{"n_layer": 13, "n_kv_head": 8, "d_mlp": 384, "activation": "swiglu", "positions": "rope", "attn_scale": 0.177, "init_std_up": 0.0298, "init_std_down": 0.00377, "doc_mask": false, "dataset": "wikipedia_en"}
MLP neurons of a small language model. Each row is named by its layer, matrix (gate and up: input weights; down: output weights) and neuron, and shows model dimensions 16-143. Each number is 500 + 50 x the weight over its row's rms, rounded and kept within 0 to 999. Numbers have three digits each. A neuron's up and down rows have the sign that makes its largest values positive.
After each neuron's rows, "fires before" lists the tokens most often just after its 100 highest values on Wikipedia text that the model never trained on.

L6.gate130:485524498531469489537442438522599567501495444489480552494476490516551506540489504489450521492496609399452530520530407488483491512481462417484474490480496512493518519443466508409420418491475509465515553432528528479488473524490542553489561564553460609513386482455400577547489446559456501508512533495496495526483381434508465519455624523552547545504576531575514567555510555631551476539429
L6.up130:458539585454445602449496490430514495627450515386479483466423415531416503486569385513543476472515511441491400502483488573500432599436594436475467508361438463535513462506520508412508429433465533507572464484522569468558435533541491439587588547498450495468488498501505457511545434551468518446482524447470492556517533483546489516428594544566461574522462577519503486545472590480509475532415
L6.down130:469425491460524485421379431469501537544434479331482442508570556439494592523460470487523504415596479510460527400534474592610471567395542565488426539487468455513498499470467560545520451470565507454468561515480420478501360548421567498443469497474535515470467409575437477559459505487521482486493487450616487456478483458521501535460486550424490511521445498522528507490470534419472499547504
fires before: "th", "ed", "at", "al", "|---", "ific"

L9.gate191:422558581527443527509515539497467453582486527491604520483512493503479422480598503560459491609458566378475543521586470518574511491500580498498534411457587545461485497563565480494478525472460464468544527565507486465425495407554504583492430484578532465582528473536497498488590596472533475553461589515507454406437497477564483477507608443532563473462464455519439581555435517576482455465480
L9.up191:523415479567446564513547471531521476575511439388392456573562419400476457464487528458409472502510556509405534465529524482501551569520585531566510504387464600400463474449481419462424436578455439458496546535525531536517538573578482480509518488529562452503449475547538543592571552514526446471491462575443458489558458557445480437481411484483525551502533481451410505434545502527477511579493
L9.down191:452477613486441479554460386493426513443483517487490478493546513497479465530448528536591518498531552596424418498515536458515623483547584450425428414591478587547440518501471493455561410546468452455514469490474544511427551500407576513457482529583529550539502510527502480492392480522534534525493500519447546543581507501486460422488386565478521431454521476575549451415620583478468463464469
fires before: ":", " of", "mp", " on", " |", "ed"

L10.gate52:557424500562442560408499478452492420531541473461527452514445553456469515565533474447444510558394557473484580545548493475484422561520450592522456534426514502592499590404462420542514526513491389460491498476515556506472538534553482496468486495396462425513482510411556396598432581419473489521470507420532384481497449464465424504522464522492493520547511478525563574599537562504536565544486
L10.up52:428501428519483553554595509504459536464492497473391536515490510597497493558361447522462540495530471482543514533556528507444523411436408411446517502536492515491452548445504459489407474484526485535473457414493493538548441560445399486487443491484580491522503522599406477477432457453579523522513565461500508520518450477467440533524477539526388412479502486595480455554546342535483560568547
L10.down52:587524563510463534464519424463548524462500520477502590542505523463462471445456381546489531511487493428559512450409581457494448485517469443501508451546492448494569486494488523523429566533562523438535557498517495411491553557521498584409603604482485457493518515535480578440570540454426523443458439381419467438500516484433518595509590496550474535600500463555529536443508517400481564553446
fires before: "ch", "he", "hed", "ific", "es", "ters"

L4.gate274:496473532491565481502511548549559539409440461461583515507532442530584435441495531472563563584569487532544505533459439438444601446506453588514499479481523482524509464455517486465521479504477505432397611500511561462487543470496484430551501411488502553461401486523429467558507500571493455441506445586536516461524509510479470580496567491528486495420437502525498470491548483517488578480561
L4.up274:456507485408461468503478564556501502538548510552431558600493460572535542540547501520440567559540470516499499569473535480530515498441548450430459509536509478506484498455553476422528546509466465513430507418506441398480433519518525497493421546594549562467509480444561398518496526538458536428514523415510566496380596466561449491478482556450557561517447489522487486536515454372587518463514
L4.down274:493503469480496549512497456567502466573527479394539504512445524527551541514518544467540486499526381505435469500585396540529585438502525503551452552474562480531493521429475535579499572534455449391535546583519544467528494569540460554503555439481521574484564476438421520550569475567528526474471511577470441491443529521436459597504535481437527483595621424404578515531500395486552517572573
fires before: "ro", "l", "oin", "u", "ames"

L2.gate217:536424536461461593472552388531452500567474525420558573439416494630581508471478508489515493458429461471519514508367479490504572469488380502484491487390483479419644425500396491514505457553492513483533500381400517481514451481582448464539559479476523479501590455540553475488611502442462538447460478496455497562535584530480436603487576563504488527539535500453501529548553499460487509535558
L2.up217:453428661511492485608512449485471507553569364523439540403520488504479563531556600417439503495489477451515504472490514517567450539463567516524524442608532541554504453451520544553443407547509320594472546463466432515467509490491527495489480520547529473511514465515524544441512420421513437483477437476515581507538449622482503526485449487514534456412482519440461541445421510530517521557544
L2.down217:567486576516478598440516467459431524488556532487550600512501532422514505508522462528425486481483552450534498576484464540484537489475609492512531542575461513493433357452449519543490511488577521547527450500499561388570493542507461444500523546412458425486474526445389477431512515445393527566434525501572495526487457569505451485496548440529459526522579553482391529549517476478465454595452
fires before: "or", "ister", "ist", "im", "is", "ess"

L4.gate374:433532499504476615515493452503493434486500514559543573552426379482583454523504532592498529524477484468486569490424418505518425493468504479471446424508541487544418457436409519598553538436441560496431532513630432447498488435468586468471521551518547467508580486550429583462522476475507587393508599481454543498572589566513551504443562479542490422424486603498504528527493502439495507506416
L4.up374:487524481528465467552420477469463463458461482524526563538501458413544402478466517488549542472406408551537533483477368552409543464435465470610482512413602494603460530515533408492493516467534544520567474585517389405637439575516494493507521450496528495500445531462530537495534495531505571522541520585485509491553523519575479434441591470438483533514402493543489444457604515427566550555535
L4.down374:515530613619488468593451515514455555537510514527503494561524505434487428394595554489450510540378524505468459558472451530535486508507462568548487487439630489576495405512514519418570479485535543512493556563536414396477428524473545475560585429441544420504543480452439509501471541508407508471506525523460521550555502543475541539484482528434514555492504597517491448462484422445424487474563
fires before: " |", "u", "ue", " p"

L2.gate171:445463504495505460481507455509442501539494571473573477500437524516546492546495499475463479515502543551512650518626397413428522573560452522613376492429470503489448517570521539460452512536512533445463526519523465619504463526531573583389468567533551456500475448481499433503587435483435493484427544581522579529625537509506497448473510497468597542534550474482560530524521572510548626459465
L2.up171:463492527526579515482493434568481597513488463489518568535426516484529574452511470536471452501530464476409581597521467570534500498504574517485426527496503490457406517487546552467488367527546591513464506477582507577503471501466553427457484458419547507555458493457525506605477564496508589521470574529543584509565374431470435535454440474574561478522488534432501477585515514438540512583378
L2.down171:497551524480536487621439515556471490535524426476460549466551420470485479573548513336616472465571518569466587630525480482448509581501530478489579510460442446593528538581557461490482463495620543527553599520520519538479506512410452568442506456510521464446556461498571470545467493478476568517446526550535514525412498549469538511450434513504559482511423470489389535480394449474556477514497
fires before: "ro", "ulation", "oin", "l", "ubl"

L5.gate53:468478449514457518439579429565527533477525552550521479456436463516581392546411491456472481433446578505509528545467576467457436624461487447414457562412504470540478563572505659480519525566483537446474511382550521468474480469538465501497493479510543489487526527498480450590552521503520484519423603485509549502485553539413453446604504519571422497434467454470562517584489436481501500495475
L5.up53:511498495492579461419507570494475470593523496623452520533418507440549431558428492612532414483432506479604531465584513443385489567540484604615432434475477541471506552459595503523427416455487502499503551508483482452523574625475545546408514477527525400501522511461461497490542530471533469542516464539473523458527454583489479474551547491490454505520489499485514425410475588440446523521489
L5.down53:547536533516505544471574422572542501526409509546433473469529468365596554558541500498586467450457470490536451518474499490515520526490500508472452496535497459564464449566471446530649390562541478459529522485528538512513399547477559462521506511472485390510560585560468541486576503492442491550553528540534585565480380394515471480576510526536513486438470524490497432556514436420495559483561
fires before: "ird", "b", "ose", "ome", "a", "ed"

L10.gate155:495540518500469587476519557480518522594482510553495489472540603450488470437548494456497525554488498481458516577481518553437581411498553395619502583571513526464446583527473510545469499483425426537551538502527473507547494480531548464421497426539442430567518506481579416388516463502333502556583539468476498502525636504542430535503553390444477501508514441530444526543471517488504525543446
L10.up155:510459484487527540479407511482476546493509490512423482466451529425520482491532493513522448566471490569442508554531521532552438445497549413533488569432492532510464483606516436421625397577372451529599477518538636583502511515465569479498390461451497510582497511470524578526519465503477546498522511480466499534520625527519497622564420486552493544457520446470442414459451521475508551443573
L10.down155:491534465481567523472584488450409518488492467556444576495504598445467515518553457525545433584517537526482511529481462512518535524493534429557424559457395585437468465406449498482470457562496529602523456333563487565562566523508464460576566516514442495477536438494482511534488530533562491512502550456491506550502515492455445492478503524499531437482571543433416548423513469470566538525405
fires before: "ul", "R", "V", "an", "6", "5"

L5.gate11:442543438452467506514470572478477627558521476462529396532469568469460460488427488443465394496517529511491487505557526598471502533517548545696513488506509481475481528423475461397535506552515550461542561462460539522505430517512512475448622493522437466405425423495565438539518545414571382490531526470465471534545416553578539578535571518484539466504469547479457501483433469472596521534450
L5.up11:452521488569527524517562518540561535513495404418456526475497537444472462519514542526445495493423456564540613554532514473510449550477485544446507496476523513495460503477476462541419478490512494496449485576526484488502387489513458486455497582523461428420571470409478511466426586474611462415473481452506375446538547495458451538443498555472527575453486546482404418446495485581547460505518
L5.down11:440539483403487492575584507501481475522465543511411486377553568418443451459514449459584553495429519497538475549491501577476516410501421521588502425510519469497570481393491422511531565528537486464520469413490447428535516479499521562461468559560502500507466518384502485528491506444415493471504556445518487562553424486532515500520558589416451527570438527512530509447477569469519520514576
fires before: "fer", "ut", "ution", "c", "he", "y"

L10.gate160:531471485479529582488536526498515503560576451640433514434493494456504473494421480480417514416522533387504470473473506522443494426512552552512573450554576469504541497514527453505371501481542474512532592511482385428517541434478526451590515533619502523559546539469543500410547473490391513488470514443490509513492536561463586459549452539456491482428442552534486526457435499571621483559468
L10.up160:535492581455495554475513558551577503582535421505387492504535494506407512433475555383580496440559478548434475567536556539602503526420472520489518486483451510595528545452445505511468519527436579475576565496469412438448458455483444444467637517487418525547479550456516541405464544481463528369520472462476409509376509517464477500462500449603485479501510580444419531507459465505461530444464
L10.down160:516527482486483537516537584501515491513543490443532463459447509446490483542630576565550498497509446503553541449507581384539413481498501505504458524523472515442574534472595490548454511527477481493577487470549504491500498509617435567583518501506477447495487483497448517517445448539586527555525462443516514453534446553440493525453405533489504422609449520484513481452480572471625497497504
fires before: "od", "ent", "ations", "le", "oc", "at"

L10.gate34:570497360500497479540432487558472556542563568512491557500418546476503479559476513487490533528493501511537497544536458501475463447536595537396450531444579447536537570527509575453511453571495472461435459539502413487535608615532545478403557584597484493456576425510470430582471473496608542505509491448482492398570541499538461551468444447471492526469536549552532546598460528526488481506465
L10.up34:473466497577466532483549560410589514507526564436512453421546573433381574563470577634430504468434525425515489482592570487456462507485573494535531545495540505493594466460422543477449391461451492555463572574504420492464494464520463483534482461523577524577462434448539411563575513488429552531534478588486506493483525459541439548413538469496492558500483566507536540570558522508547440526562
L10.down34:388530489438518480456551540455443466442548519513501578559439498561434511526459516418562522509471534508521455419428469466482461509406406532553421478426537473478610461599541484469521494476446523451484550482493563606494465465576550509477501556468453547558453434445510562380534429547508667511473537525434508453481560527500465480529537578441448515470550496580593529575460534498454492479504
fires before: "ed", "pt", "eral", "7", "ome", "ance"

L10.gate204:563440533471517439556404492531538592495497584523466520452452458534504446555465503511422497385443544489506557468492475461504476514573425425560468514553470499487646513487547502443551541494504457495569466401478456515501442591489562551490486543464516458503540426556504451459529491482540602412486499521454388408443430497578476508465468469502483614527510486600415489448499466458542459461432
L10.up204:524511422534419458506441455483407478524521522512536425424510542446432540490464436558531501594547455427434446485433428476522555574588474470550429432552432555557520532550422521495489483556506438497537462606455485523497516453443513494548534477575541510443527421530451445574462519538474458528466475571493532436461478540543484526419520532510639532513457567528476469492454473450564468468503
L10.down204:526511461497553511457492513530473565512531479517462578443489537456587486467436431413565524444482532595454572497524494466434531465503447430625477554511626434568501537450482504516501496529533474451468455419441467522481382552568458553495497562383453473524509383499454527412523364474558454497548491515442382497528420471544481439431470526494489489572548464530512504480489445457492536520526
fires before: "ition", "u", "it", "ed", "ited", "ent"

L10.gate50:456531532522511510483551453491476558456507501511511556449534456533585453547517395492537465450503372479481562532569446491492421524568562429498392419462612510409469442522419488500556476502503464456493589490449436497535529474502524579481476632437549550503471533552530588588527439635487523501558526477445552507523484462440393427498507445518502537419528486501541407563554488455529567444437
L10.up50:639499512477457524532413571507495475356533528559439553562600462458562596559491432489521425507532526468478454465593507493549463602538517479466407480435567575507504521491483516543506585392491583441463539460556490435510393499483456498598551562529504570491495527438578475464509477589485498433551460503496556537519519483478510484471505595509574470443470529386523499499536569455432491502489
L10.down50:426548575455482491538495425486479461488542516482472525483548684447580485537540417455526519480557556459460450446530523486571584439537480520555519491540475475495531380505480462447473440521528508518528408501398575509509512530390581505525525527440530539383421506532499495433531526509503618508459503481540515512511565545553512497531531506478519570548494535499476504466489592495449573544572
fires before: "ing", "th", "s", "ed"

L10.gate93:436564457547553553493519480478543518450432590503479464362489487564669471472418486460526490484515533439450598453516470504515512500488570457542510562604460584459422536491449513474439533582481507507495402422565408400497532505584495542451565568490514492481537484506472527441440479598625460591521496497514501553500497399492583577461476446462439501459541514584475504520562613474579484508474
L10.up93:348557514509480535511513409464483495360451447482546532508582462492533491506560519508525517446454370496418427538529501467546426532593472610551484520526499580529475547475531544487558530548477510484537453426462509583513525526401534522546514605525500455484430543555448555415441514487559509501545445485508497533483555459489632471498452500470420563509602593522404524521500489488462462495562
L10.down93:509592471497603519486529444515459526445528536430527465518503473514348516465501517491542547533472516602585464511491573472560502521457574558393394477522465566619529434542545509524546558495534381580570554458567435497504486420488548487464407525509559476510448480496514518435513487540429533531524516472519501555517513549383516515495477520551543484494443524558460479524392555569613501590425
fires before: "ul", "ign", "ch", "el", "use", "ud"